Part of a small language model's weights.
Architecture: LayerNorm before each block, biases, tied embeddings.
Training: a variant of Muon for these matrices, 338M tokens, 5152 steps.
MLP neurons of a small language model. Each row is named by its layer, matrix (up: input weights; down: output weights) and neuron, and shows model dimensions 0-127. Each number is 500 + 40 x the weight over its row's rms, rounded and kept within 0 to 999. Numbers have three digits each.
Before each neuron's rows, "fires before" lists the tokens most often just after its 100 highest values on Wikipedia text that the model never trained on.

fires before: "1", "2"
L10.up1510:556529518559501441539555497494484426547437541532435510490522459474509537481481513519556454536404463495528483589519597517519506486509462514481432481559539515504490525566434549474543513521481432545549442578526483579508518550471545500525465481441477528545442474477494478546511471471520504499507524476484509462491515519480475543461513563385529510441515422500515500468509470488474505578481
L10.down1510:498492434427559578504465486549425533507473537523436467493475492545547443490538480474437501468501538502509463451476498444494466373570519470472520505558572396536494474536579493445517585522443522520493448518439504466483441479496467440498449510453457490542500500408503480436488553436530515474501518539501488537493530478427530517511510496558404393519422565544476435500522558452509467518466

fires before: ".", ",", " and", "\n"
L11.up1327:458516492442507457453455511452471482481525500526506524483477552489474543452540451558533608445555476536499490513536516592479534414484530490511557506553537485475483472556468486547516514550558503451492458475556515488470582519523469442529520505492520559415570489538540486517562472507514517550468505493503577444465535420497447548447492470482525498428496516504539542514473396513406553496505
L11.down1327:497441487454476465472503553495499558498559424490520473421465513452478621546529578511485435470523543504541561503489492519536547493488561546435486497495498471497456520451527499570537489557474384513432485506563504532519525498503480505535435413457489511488533514437480542411474476552499508459502492537497482418543474515532444474518534441439515545494505463439479468517532528465562478475509

fires before: ",", "1", "2", "0", "6", "5"
L8.up906:486542501533497534475512448551531478527486434472415585486518492534542545582461501537425436474516465490519488573478488535460524466450444393479478528513509498532488479476463526421612566429515573480502470537459497582519475474470524434477472467539485471446497466475493464491461508504484537513433505496463493389478491518585450472541531500447425441516518473526500490508541503487439468456496
L8.down906:492567511542551465500535410458431485453501535512447546455502541530526421523500473546506475475513478543520490517511468459461496468495521497505467533481427474568410417502502589525480445443577525490498502556457512533527529500533445519499552477475555513566496516575527469555505501523477508526460507508455512485484479453492513453483486474452407485532424503539510452512520553520491518512535

fires before: "s", "ed", "ing", "d"
L10.up1481:530478494484493461496463495499488526417544470511491443432489510515498520493452539454571448490518467459449492494449468434412513460439556482510462563579539462482529545522435532438518533533461430513562394534438520467486485510509570525530498531498469543567548514507556436481501514500513542465563505454508489499501491486505525446549582440478427472499458522427435540465470494536494546492496
L10.down1481:507465491466471561460511512468518499459561607529502497552541536444498449547535488484498498553553539469481488517449487464541433442539485520447549557524509483499485559549519501489443546489449468515413549500523537500494466481522487535506480540497534585485440518534509511533428577485477429453528473504445614585506506493510521440558514572487414507568477503554380507423493501518538500479578

fires before: ",", "9", "4", "0", "6"
L10.up1183:553446604497542545531562536604524517486525466484519537557467533507473568472420469548452451578552410435494475513473513513520480553512538480454495480449523536444444521564465498487599552495486509421508528485425523524581487535477507528496468492528495511515521447482547485533479474506498539520501503537494507472511528473581526451527532512390509461471504513531509477428478498568515455511455
L10.down1183:532503526514494443498496466506472482542463453536539550515488494614502536565483525470526452507441503488508492527505490498526526421540381544513476555436484468549562475544447501489514520479555485444480481542579507485511493453533488576555479532470438515467546507555571501507507481516549466486438506473584481491532454533552496485510533445474505517509503527485487555479466432500470482406514

fires before: ")", " |", ");", " ", ","
L11.up492:507480486502499483562516510536448493566508463485482531423455527476472477532521502529544473492496517527457486528516461508526538532571506510542511481494451516615592452492471529522487585560543540425549511480503501559464452501526497456528535510461524497492463488520495509484538525526476489456511489514497391482417550595526469454542492458524524526384521535501520477494511448491482484491470
L11.down492:449507495456471506476538500511481451552397565515474515500471548444484519480531512447476460494461519439468446440507432446448517469576478505544495510538471499535480498487584494546550468513482482489473480557498523461483466461548489534493516494509511472435494450501475489540493501519590464515530563465512516508457500622474515493475493549424476512510543489487522469556562406458536592500483

fires before: ":", " |", ",", "==", " and"
L11.up484:427458497540505457437533507463512421503467454467500518517545499439440449501503604553494572550488559513435556474549574498527534515492484517464564515586484484499515447528563470508522555525475466417479535511517462552517518457566444474513494497565403598538504474479484477473467498530485502501519553467440467489499566499548504562507433505560474470433484489437517508499455508527513497481529
L11.down484:423487489488452475447579547506465539471509421468583429490493513510473491485494432491554499493433530483542555489518452455521520494526517495504509548497521537504442484501428430564561480491541493491485544464463458514574538466434499431443494465451433497478455490435476506465551520515414491519506473508409489455462504558494526504549535518468530598459467463489510525508543414427407492418488

fires before: "2", "0", "|", "1"
L11.up567:487564501502502500525502548512452538574492511484483537484508463483533459585515502482506543488467452476499522541551519551471485509597514471461492488518477569509570466535436488466438513477513464493550454522478470502483553494434493539543401469492530487515488497522466490451528472506430481437434461455568495490466512521445517512510532452534507552486493496546537506519499516547494574481462
L11.down567:495409505498465484507529485538512490484524489494411527454450459503453562557559447452459528525544458532511522442494506512490461467462489448493480506529516447495535462515538533491474462473482466452477467509484521443507493499478515483488478509500453482520400488555478506565479496489506473465587524560499533585479489445448488494547432539510502470466485560465478500497527504467482420481478

fires before: "8", "7", "5", "4", "9"
L11.up1563:476532529446435492539524504484483586531543502532502474521574556499483476572428522494470513541431451521494463552424490558504511547524454484440482480455467458504508562480487580491550502450467511493508419393509490505543596490540455466469527532533521492573533410469463527454470474569523533511454446502516543464511439442442483464466490486500503489458499464471426500505524457559485503510519
L11.down1563:503492445500517550497577455515512518535550486485524482528475505511574536534440485496499519490488538525526517529419494421509444572581496500458501482548419426477451470455510501454479545490546527461522473462518523450508480538484430572475493466478499502602462500497473565546572486533508520475552481425494518532487489476493492463490439515497451472514591508460470495459525507456529495440506

fires before: "1", "9", "8", " ", " of"
L11.up391:432495504485451465449542545478481496462480464463425480519479498546537433503452428513495472506479515524522476505549487516487555547514450533486485507439498477457484475445441515434520547435560405489474506518494465526458514562455464554480527464489492516552516497513466500499453538527483478491512486392451559443525445559514485439486518498468470527510509479531501532541480483513493406580562
L11.down391:417474502540481523522440508504525541476462459501471543424483460468443488528503533471407513531561465431485456464455519469519455546477499423519544509507469431482441478492468508496520450520530428511532455426523453496470483462498461573478514521473466541428535481482464517558528572443467537477515462502505533552530502486502487561458553528502504485494540471506554505525521499418537502443532

fires before: " by", " in", " as", " to", " on", " with"
L8.up838:430511535546492436597460511558515481465481559453550528520496504545430507574469399539477537517557546528480534475519469500470432487458516506491476478480514512519461488500472581556509448591484471461491409424534490502500479510452494475554501502494477471525455602495511579531517519484461452587509509474436504521517478454478599469503507469450455495547568467458476466475529501514545552516457
L8.down838:477573490570488480417549485519523496447512554542535502486504508566515596503529506566542500454488511563481569491465545504499599497430414541503482520497493515467502468525502483509441528520542524500467483512549457447440575547497577463428507514515468532430472568473507550518545512584516510500558463476542523421507518561478506487489502506486481463491552418472507558465438549484457484517531

fires before: "9", "6", "8", "5", "3"
L11.up1761:481499538490508439474541503437471501491474429539425487483498506469455495497430493394490520522473483548559507573502498471450501555482570459483517495415500458490503481396513533509568492548450453376452445480525556494558544494457431535474482503489537430508530483477490530529456523462461461518497508525521565516504502432425453500577529512485552555486480507444500443479429475444508549563493
L11.down1761:569497483474538451496534477423521546454531492456477514480469444459456498488508442517566538504531462570447460461560474569505514503574471485475509441495476450515420468513513504524481559494509510475534518511466526497506483499485515519474481503534553491424561535535550556543452587566549498460517463568534487471487513459497491498506450519451512433521515492515535507518492561538515456428561

fires before: "\n", "1", "2", "-"
L11.up734:447486539465525491421540497469552518514513539481498512538537471405571564539528544512520471555492412480490507512535508465512508464513547508499413544495504447534511508462478492498588511499456398464485472450527474483468512544531529501455507488491458520510505470389523458471495484475501514500455512449461578471493514555370480509547501466529513556516478478473513517475441507485486447611445
L11.down734:523524475495513502476509489517449532533488493569467501483497473602497484567455530509501479498494580450525513464499477477542444484539455457568486483514474486464480528517452425523458542483542469507494456545431496502419516464476466444502579442408480537565514526449463467442427450488433526506501495489453467478414577539488479486455516431567531488505475534489521428546494525533472437474451

fires before: " to", " with", " in", ".", " by", " as"
L11.up1513:480473575536497447546489511549543500454437425439540516487514548511483516597493532555572460409480531558547566458547430518498553510444464501538502546480447542505559533475441519457593499470479567487549529483536512444473476589481484495495537545545505527527548482542493561472450538485492521435432509468510543500571548491508504426574574478445514479447528497414489487548465455535490474515580
L11.down1513:532494533523488443449484421574569493562418538519588461451488561507584539506534426502494514507482477575519452507508499537474551518451463446466521485537527493518504462574540519525464477461523490481529510430532507447507452488563463442552481496498497530501478466433466526471530470478511430460471486524449541424461496428539535506487521477515529542484559469422482526525499479491558478428533

fires before: "0", "9", "1"
L11.up201:565572496443528535511493537507517545510510439459518491530443503477510580496516485535514417439510505549494539447483479539586488475507443594474509458505381478464504473554493499446539458478490544444480556541564544410501548513432495443447476521499490566401494486519547505531505551586500519533544583427440537497548586482502424430507453570506500481518464466466472497446492569489451456437453
L11.down201:505432501402469467474453543453466538556460487450522486457520517486488438455414407462494479458479511465490459497470537493458401539466482460440466483478541530526521506467512538462568485392483529474469533468520500557515435510475441514509462493499411493476531533616544436446495438528498486457481511535499500488518510544475520512615551394465478409468484504487440443477434573442472550490484

fires before: "|", "ed", "d"
L11.up1442:444545466468601530491459542478476601583531477483483467503600462555535537562520457541533490529517491470476494480464556525393504462469543471462497539535462502517507506434507444472504518531475512569498461512435531487486609520565511440465549497498458475490442539514540528513429461572491555474477506450522533507455513464468499491479531456549569502516453508460498592526547564449496553526520
L11.down1442:481546592474574576524438568487511466568589470453520518465460484517489481509420495518517551455433493539557479485422506451468468477484474434448472528604543459553452548512451504455551518505502496500541526495455587439429516502493483551492494511571472482533495434495488463486546459486588515426526533448588523494449521504493533490447566444517528538519480519455423482537543523451516575466532

fires before: " ", " four", " a"
L11.up1325:493485409556560569501500477499486459502559423486503508547484467480500496508526602565506428539500478483550427486506479551581541433534513530515516467440529615539466433460491473535566467476495498497461442509430507469502535514446522515475563463500581470446488469514548543544550494502484520447482503497469542568565518443549496460590473516498413451480460449554485480545558523489519473553556
L11.down1325:478490523493511447500542485498586610463496504480437474545486496473423496428482521469483495436418577546520467494476439489510579437524495482617491525505481565587456512526500468451572476486452475500423470460481483517514495475493503535427544466583541584473476489551439532556469514507548471493494554477492530518410506519450573516516504529494453470435436532487527545486601494524569498537501

fires before: " |", "-", "\n", " "
L10.up854:597496541510534459517474514586508513521476489527491484507581484472550607526489502556506513502455491537537512515514441507538485502486495534462457490482516502473495443494489493522474489482477484494494446450533448433539499454529504446504514515466474566525563466531512470497548479438561522528434458617466517502516529441447468468505478521528500531459494435498532545465424484467543449518534
L10.down854:442422529498580578442507536457561484519553585501460416536439487462534530478467526453472442466517525422459575543431525491495469490569529490516511430488553528496488451546479439476477480467550429437450478524475508472527544481468437521533463483432482461556502480476489458543451437509471477446550560473474518544505513522494460426458472477514475464472531552483465494468516516505492447484542

fires before: "9", "8", "1", "7", "0"
L10.up1087:530519547563502446538457494514399436546436477461488481438502470470515465550494466512485489536463537517505548479474516460512544549501416585510424516498476428452482500457533484510492575548595493504488491565512472459550497487537507417488514573478559436490521466495557513485507553545530468483520462492481566489467509508464518528503498467519498486521543492494528540529473564506489489540530
L10.down1087:523477540545553490467497484526441547518520554577551454472502446525538489510441481465383580480562432514504432594501518502524485482530475468501449470551502554552499532522567542464514432502533481514459476491477429444486465534447504499444447462537411473516553538454513497490564558477516529526479411506542504513525494495488490494601444544511477510582478466506485480481520428469492523461446

fires before: " the", " a", " an"
L10.up67:436523522508508525562520480573446519515525433431555486522503571472563527547541581507524429522551536526502518435571548477511508481517513473479515412508494528524491453451571445446525576480469436503516486494496505509463521498515478519510522423546496530488536570493516487571440514494496543505473461530513585425479539523491433520546532502435474498489551508498456509531503466532535511550492
L10.down67:475422497522503474485474511534474489462513501519457514546508508481480551455451454506516451522506600489458480496498457550507528500485536475580382515506520528509578509572450569572498544547497504451505421512444465443502473429463475549477524502493530423511486446564573578486477500502498522531502474453444511441447505518516513478491526491495493516490447477467518513536534450495501482446523

fires before: "0", "6", "5", "2", "4", "3"
L10.up1221:474557538485505490574468599514497473488525467516513526484528505493465472494448515475415483549455486518434550489492470431536464495542466548490518481470507514490474594520482505525518475521516510489477514472491568435549534507480571419534466505471519462521575531474517469488478478516524600515587464512458573470471453470489580457520396582416466527481496534473474510495565442450511467519500
L10.down1221:570487533460538464508550459398463540463517437481519537511483494473516539500520517476513527484482564572511474529509484455510504447545506490484425498535461427534533430576504458536485554477529445466525525570467546478534496480575484527505485512456469537474492475448476508523542438539461527476548418479495442474570552556485513511505470439552511492477458424456412505554539472567497434502513

fires before: "\n", " the", "|"
L11.up554:518497466497448518509461549512536520494548466543419509446487482495467432450526511502541546467498516499526510457529564524476558476460514469430474505450395456494527466532410528469543419494489462552472524559492467485461493569562537454477546523442497499553547567550550485517443493492516488565479490533550503530497512531512522526503504515480486470543497504486513509503521444467512440460511
L11.down554:443424514437496438492460507536509461479448498443416459465497533480503610404445481468482477463460529451474514556479449428532493433488531498440495470510506485504516449558487479530386454524506473487585462459466466450577508492500482512498457509522491508539441517438491460543476496430503541407496485462497410510544443485476431463514557523555459519509467531477456531530512530541508518410502

fires before: "5", "6", "7", "4", "8"
L10.up1608:495505549527495470523505486500459506498574524499543465491533473536438501517455518480496453542510483517452491412612452507521518509484448549474500470452478481434544556471505512481477454512525551502513481508523555512482515414496502510506469489562527479515563609430482435474474523480435495567546528504510563519490542478440525445451462499433515538495469548545605516533486488503419478450466
L10.down1608:452552490461537477537436513472476512511493465481469470547506446504468470429527527447515479479458513493475441464441442481486499511414484480417523443521510497559501512534493517575506578529575529490522491528442497421566476517479423480512484545441565534484488496554441519500514553481446512497517505455471470538467480475474532462518425488510484551540497486474468444460505440571437499443497

fires before: "s", " "
L11.up1263:501451509525462479571530537483480498471497544438557520544501509498478453500495501453508439461471510520483437512522485529481538469533416482462534517446562518514554546505511476452544562417511447482426508548456449492549513546439600502456536534499483561537545440504515494555509559488480482420467457524477492530481500518525547531505501526565438505484537493485512460535499468404438567510544
L11.down1263:552541458536495526485470536473571568553450512534518495555520424531502422465435544489524440470520467443452512484539436459520502504461489424471509543543512523504478454502462520512524482449473481479501479488463426403484509443475467514459482466464474492509546476440574474468525556556471465512481486504510543507478546454543517457569522548435439516480476505479507421451533522551515517443532

fires before: "|", " to", " |", " and", "–", " at"
L11.up1088:505453439536520563522518505487452507488482516530419483490444502451531444517526461515518517541493519510541521538578485467482524465551468467557527479457480509552536515549553436540500479461493475509484514529493535503515508505511415528430499603513526488607534482527555500549475506464475521541471478484534601593526546521485485499533570534539428528480469513461502500524490509557498457519465
L11.down1088:525502535487480465508557509509434442574489473437488417540515532469500524527557489486469505549462510549566548497498504509481500506500534504522479451530571514478499522504609518482474456461480471474483494514472499532490544518538496552542518483451490467502451500451452506489485432525554429562433497450435469526458500501551491477492527469455442483444479466488517507540495493585528514486519

fires before: "9"
L10.up826:546503491508510522504507500550544453449520517509579450535593438401537549498508515571548493530513460496520472520475566529588504495471485475501447508503516492451500503533477570494536471475474461519570547627551518485501503504527518439562441516515485468487494488508500468512554540622395498504488553488513544513532600524501441510509503608523525492423499506449501498540476474558416421482509
L10.down826:370443490457492551417404509464492449504454553483509442478530557546513517521555489547555502433561375555498432489531435438553467418519536468467501436503505477456457483468548477491548427501507478443447475461467501468456542517487492547501487496515501514522505505484490498531436427497465493535474544506531474570533483555483532494514458575466549471511500517448455479503446580480497454482556

fires before: "2", "1", " |"
L11.up1429:501501467469451482524465452481462503609439489492482535546465476514464452480486491528462477544510557446481477527568580459475540515529459504433472490578492471526517532491464514393505453514501505623527493433525463517507508434460538434452491508427533508495561519506488519542542435536521487535512524512542508469544574552520438510472541550530607541487510467479485518524476478519446506522419
L11.down1429:533464471501562465457446481525497568445573581492494462536545499393484581424468542436465476505572481530508485549482523467507488469519517488514497528501512504572551554520503476560536489578488467497551453482495476490506475501443496468460446469490512484482518461433519495569527528419530505466514500499484493572504496451435411520448466518557483412479538482456472492529425438523472526479483

fires before: "s", "6", "2", " to", "7", "8"
L11.up476:581481535518485537583491554503516536423514482488476523540539481495512507470493509538412520573492557486527500488474531518397432535512525418516546531466514532584543431474429554470559456552429458497549459461515490471543475526476519437496510474503503518483458474527514518534487466480545508486543520486494472528488491508531376525527488481455497528557460563508489472480506452451453509545502
L11.down476:515420492511518465437506469462491439493470460509553563383515544480519472491493513508452460502488526502446461471532525473412484544503501533572475462496454501457503474476511494568512512547475531460472428625396479531513541473524497457445437519526506418558466611531523530466493519520562423524537422500559466494481505531452449527533475537494492482543533455460498475541480484475429510537489

fires before: " ", " the"
L11.up571:462514536458535528477524540517464535548497528501529488451500446508400537473504549554492434533496494521519485466489463516512420444411465466490401506514469505597554451498538482424511507451526530505517480544439463458522482449540490549496584479577465460499512472507480534562496488549536538506518544474462419428477498562482520499514469430540429429465480413498477458490459499539507515469474
L11.down571:498484516504514491545509522503496495510485538435446457512491475481440548462512482418437456495510556499523478536461480476574508494441528496480432543498451459478454518599522482430485511454549485534562498452531494536518468520542509591455524479499479511511466532544592464448584511517526519474427477560493524506419483492498474551540528500503564448450538505489500509521543533447515503463514

fires before: "s", "ed", "es"
L8.up1254:452493487541505587534517491447520574526538491471433493444491507507496440450509514475567434498514386425485476466523496471556529438496469442499529515548439439535496573492505466483519537498507465477485512549515519456533472532536589443492550510553608597433492569514426484525490520537570574515488529537511429527556544520470484531477487505528540471470459533413441512474489429434447465476478
L8.down1254:549525505472463516439472513480494473538564437465489505394477507487495452466569457521526497495508481509510485400518525490567515473485562455498563481528470488562519458532475504549505538473475455475499526481498487509480483526552480512470528485507430466480521550516476482463516497495501562454501501495526518544485549481481469464521522504452539560499491510406437475481524540448421481486500

fires before: " "
L11.up1077:486498459457510489596527494490498481524493530463497542483488500504433445350549514432595446507496477486523531483524414468513521511533456495519561542511456439458488455549526473500501443452487487479441450481468513455541489516546465550515529423557449492556547485516581634543503505513519565529482512478474514492418530480546501442492504586515427506467449498463483395523452481528501457530530
L11.down1077:451415463463452480548599533530438458601505501492418491542558462464479458537494533461558493510484525488462437529456485426472501435438499508525581515551518471425425526437485554501439453448538544473442480496416466507469470507433467523508524430552513514441494451438486549505500553494519481486510521472480583443463480520547457465471481566461429465453527489480460453543523544456462539425520

fires before: "ed", "s", " in"
L11.up1096:510463467514539531512529488483537530469426552479554504449433475501536455454561477473471536496502500462518519477512488456506561501528509465474485581441481495503565442545514558451525467483481508537497486495552535478469453454532503485509492543499453518531497481548513518522582570500496481524577515465496494507416528424483497486477519538541470545521476528395479507487494489438448594506507
L11.down1096:460467509515559577451516458464499538505464518538465539468469497501456461558445537481546542506499484524499454501514502517474532541506506504481447489551430506545515583455526440463494517545518474467467468562512521501553580521485509515522480391462533531524480470499479481510517507578462533465496508493510484498476515533521507465538510444491550396528482493514481456471562495513523531478473

fires before: "s", "re"
L11.up1527:447467576534442474467529502478478460520528508486479516543576441475532457473531523492507451485486441450493520566509458549540570482470487476508557549492538448466538452457444521549490515510507449598533516475578457487515541503592493439501475460527552504530517543491494508572487537492528505508552554483527539489454521420479498523394498463522551502483550520486380503468430492487437492558453
L11.down1527:561534496484507536412575523501444518522448502519536483472530478474492544449482401451492507508474483562518509462460491543582499497435490469438567489485465495472540522491498462514505517581512412514417456483441479442506547479545515492471491501471468537527512482490469506530507462501487545456511553486546561636491531543494538561504565488502489516462538493413500504477515590502427476484526

fires before: " ", "9", " the", "8", "2"
L10.up1453:531490472387541514488515557548437460508468569481475531500571443480428481438479498436552547493508448519468519483527503501457520435536546442477478509550534514424494489565504456525551476460510557497513547501504532473582430463470487436457495549518513492497505451477449602544469501500495552505392510541521458517476459487533466508474475558409486591423568463514537444486481434480473489485488
L10.down1453:517451497489510533448459508500543503479497459454481483452559413452507471551540498480563515445489408433467539483500495481438416530454529520529525506509531460434421455523500511527495455543530585533491501447535460503597474447548491406556575506544454516522491512466517548519478450458521481422488501479453497482456509509480459495503490544474515456472556471485472532498459516518494510557495

fires before: " "
L8.up898:536524445514480540489405523484512507472511539523491512517558495486516426404562507435547492562513476561537534427508482514466465452497507550451565514531422441468515552462484444519575458492507499510474472447552428500531573515549493458514463531590551529569510512536465510567516490430375455563504517542461483414470478491480421562482493448423489487457527361467507453525473522562570527468513
L8.down898:515509528479484529420524498554532549452489465513586555501568547486538450447452487551500492546480519574506481524495522464527541543502523531500463552484513456506433534518549539408475530483548474474467465448444463479440450510534489535481479493500456465469489486475563504461504538450458533478532478585536494448466507448461505430470509566511480394493536509493423507427494513564476485511491

fires before: "s", " "
L10.up1198:432447478510525438525528437457482461490519553476464567540573548473525503453428470437541462479551500508507461492475472440508474521490544479482500463540470523467466489529539529436511511522484450418499433464567412466528537475487593566442500441454586548568545426454502524477523487504469491478494512454504540572539532502549571465561526438533473444490447582490500444475437523519448480581520
L10.down1198:538512494545481577492472533490508487523556541502552525539585499408510434491524494503500452560516428528465513501525538474514490450448494505476504502463506441486501501534478496486468396538500417481543455461509517444461513516493502545424484509462522486488436526480570477549527525511489466433521520499505485544515454465573496496478481497472471470431491475478470444477567550517444540456473

fires before: " ", " and"
L8.up211:517481472503472574441466484477528481542527417462489567480561547498455430501519453496512439550475430450476528408553484492505573462460436450420497510464452453441537513520511513479518525457540456464491551499535460481458467506454541488567531510524550415538582442497487474435489499498462576512465506506432518542532493487446504487479505510486447544492556553461523547508431495478541483546551
L8.down211:475475451429507509537522505486471450519540441541461507443449494469500414516528483464519506464530488519465454503483474485488501502453455540460500485442556482504505476490492562503485473459574550543493519453550411444515579488497509504487467468511471509509553554434516536447490485425505479490480477478484489528576527438512487450458529531389472473474534551439487534464543585436498453446499

fires before: " by", " in", " to", "ed", " for", " with"
L8.up1334:489474500540532501532478526490511469488481466497524437440519530555466519538440477504509525470564556532534552522498497517451538562445536486511523516483509514461514459493485527462503481520511400476460502522571524519534497529526489551500508540545442554503577500513451517501514511491520447479557438514400454519538500497490448508509526468480544433484514488514493529505513486523515505475493
L8.down1334:534544537489521419399500492563524486502473491447536525505488539470547555487478474504528488492488587553510475532543488522429528433474525542574449414497504509480595452501529485501505454589512483504493489480513551533534525544421532453532470483451474454498488500457476546440478534526521443493528477491445527568501500444404496443446523484502549514520528565466541556501461479510569488472532

fires before: "9"
L11.up407:573549570459483527467480525481445486482514506501543467493519526408561482414530557503492523421504456475447419457493482458493502476509504503458562551491539443469546422510456475448524476527474491437514461541489517480494452537521535511486488497442467440508511583452495536529529474547486444456529532480545459464506480511404498458465479541538463474487499511544488486502477426560498478478462
L11.down407:498445551562436573505451472523462505545441491540559460477496632555506465500428465492496483464476525484501512468464517520466405479502541489530480468404452535516466497459529503446428433532532468459527500455534493504482489542480437500540513541528458460487511563474509446486459464564519508516523548504500491514495517537477470520491559519593471461580501526476508486553470449504474430488483

fires before: ",", ":", " |", " and"
L11.up1660:545438474519536518498484532507495519537520499433449504519453500487477468520471582552526517499553477509517519467515506503457486554558443469443613516499450577484431482470487485525501470481574504417564464521463562490522518419434425516548467519486437516497507464469488446469506504465556530492502532488417541480529557494512469514627508511532518513562466469494466524491431469453515583475485
L11.down1660:500478522518410540519553462477482470517598498529544455482494549521507509492537514460474496508519495555555474458471478516435487508443500524513532408408388454540540500541549477497479565515470444573529591525429485557550512519446520519480485511512515492534489540548479459517470463589490454505500499431442473513580513502472506463494456489489460443531476466497506476507477458519463528435500

fires before: " ", "5", "0", "7", "1", "2"
L11.up990:529463525507561459501474415516481504593505518529551508463497466502498471432512577551525459564503503571504521530479489577495515453430494518533521492485424459450592519532541523461488471481474504537483506527414615495486411523555544519482510494553509472484524461579500562521489498540493447548518558585457563506516453455529563541481445470477547492468488548505456547546566477481414502505547
L11.down990:475486499520509476447494441511492470535488495470479487448464494520457502472499539530479474427439547581423483472480483545531534419478438473585554435491552544484490594480519500521518515442461504512483389533536560451453513561482499492508559563482470466411463549450551543530516519523512488520553478565545490501503559542467538490454521499521452445537460573504509399491473462518545492544423

fires before: "3", "4", "/", "2"
L11.up669:441514454452494511522471520442509496557518550489495442499506433486441437523523459618547490544470487532550521503525483526428475467636479533480531526568480563452472509470532498561487545476527447467424469462489497499537461454529468553534499508521458479501455493562490512471500454403563497513539452479547487475437454460562516536482510527510579524467507508501430545495543438565439541480483
L11.down669:500503570464530466473510465399473479541549471498451542546481524430554508436509494470412485504520540536603473460435479407521533510492496480531532534569516496539518577480496588507471544498513468531487425570412457480518472506496475499483427553468454484457500514510520488497502468463496541447524577449498516433507506461484543431501466454449553541429501467530469510484546530491486465436477

fires before: ".", ",", " to", " and", " ("
L10.up1039:518493459503517499573560458482418534503456481490478470484504540480565446459551546493469561468538484510527497499479477520459481490475485482498527513462469516456446530513496509584560561502540539500505584584477443540579494514467494471487522519506537537512431467493524501442542521542475549523498441546537526539462449486577508508490503509534434427503585443516551490519509519520475472473516
L10.down1039:450445535420544506457456514521539508505520459521470448524533550469523461447476496518537475490479452494544527472476508444488473457441515565533444448565481504564455549459572509457465546499509556436480394497516560527469515480478521559543462513502425507499500528479451532584479484492549419456479556424434528502525520458493513409441514448526510581491470539512498504484504528440478471549542

fires before: "2", ")", " ", "1"
L11.up180:522426511518430462465488480570486515466525474523500501574499481486508453528569432528563456507538557491416473489570538417495522425524528484513507457527567548501479529468477564479526481549443503426483538504491421486493514420494456440515480504516559488583452558510477555568482503543597480487513502519539526535458511423466534503511468520444434525546510457538564466601499523524471533501469
L11.down180:486514381575526512500560518463488490502512496479458452502538535494489478484543459523443416483546503509437501521503493489470540467603441479589495425569441478513466525437467507474526510577541511424477478490518467529487516438478463436487519542451511566482424505479450458485508532546511492543499466576520497542502495509467541536478489480478533469464493539502438504468578500553470546424429

fires before: "==", "|", "===", "1"
L11.up1352:500544524546554452454471518554453477477466411490501481460539444536543503555466490494544498438492470557475497480412523488560548492524459481476509482543474552492440489592504458612542515535490412483500502451467447543437465480446507483515478505545514473479504476513462473574459567528494560465538540487525528492435599540510497520498508486533520510499546469489489484444540521535398490524499
L11.down1352:519493471412490528545502601520459487475526446524433523448452493465539475591525449446496474474558461492540526475461418496563487445471516499479474469537426461461504542417549501498406469493502542497496495526573539508531491567437464458497446536500462469482492524496448477478420471543522483470496456490458549486487534476462563567471495479572438507494489459479535511535490465463513526453528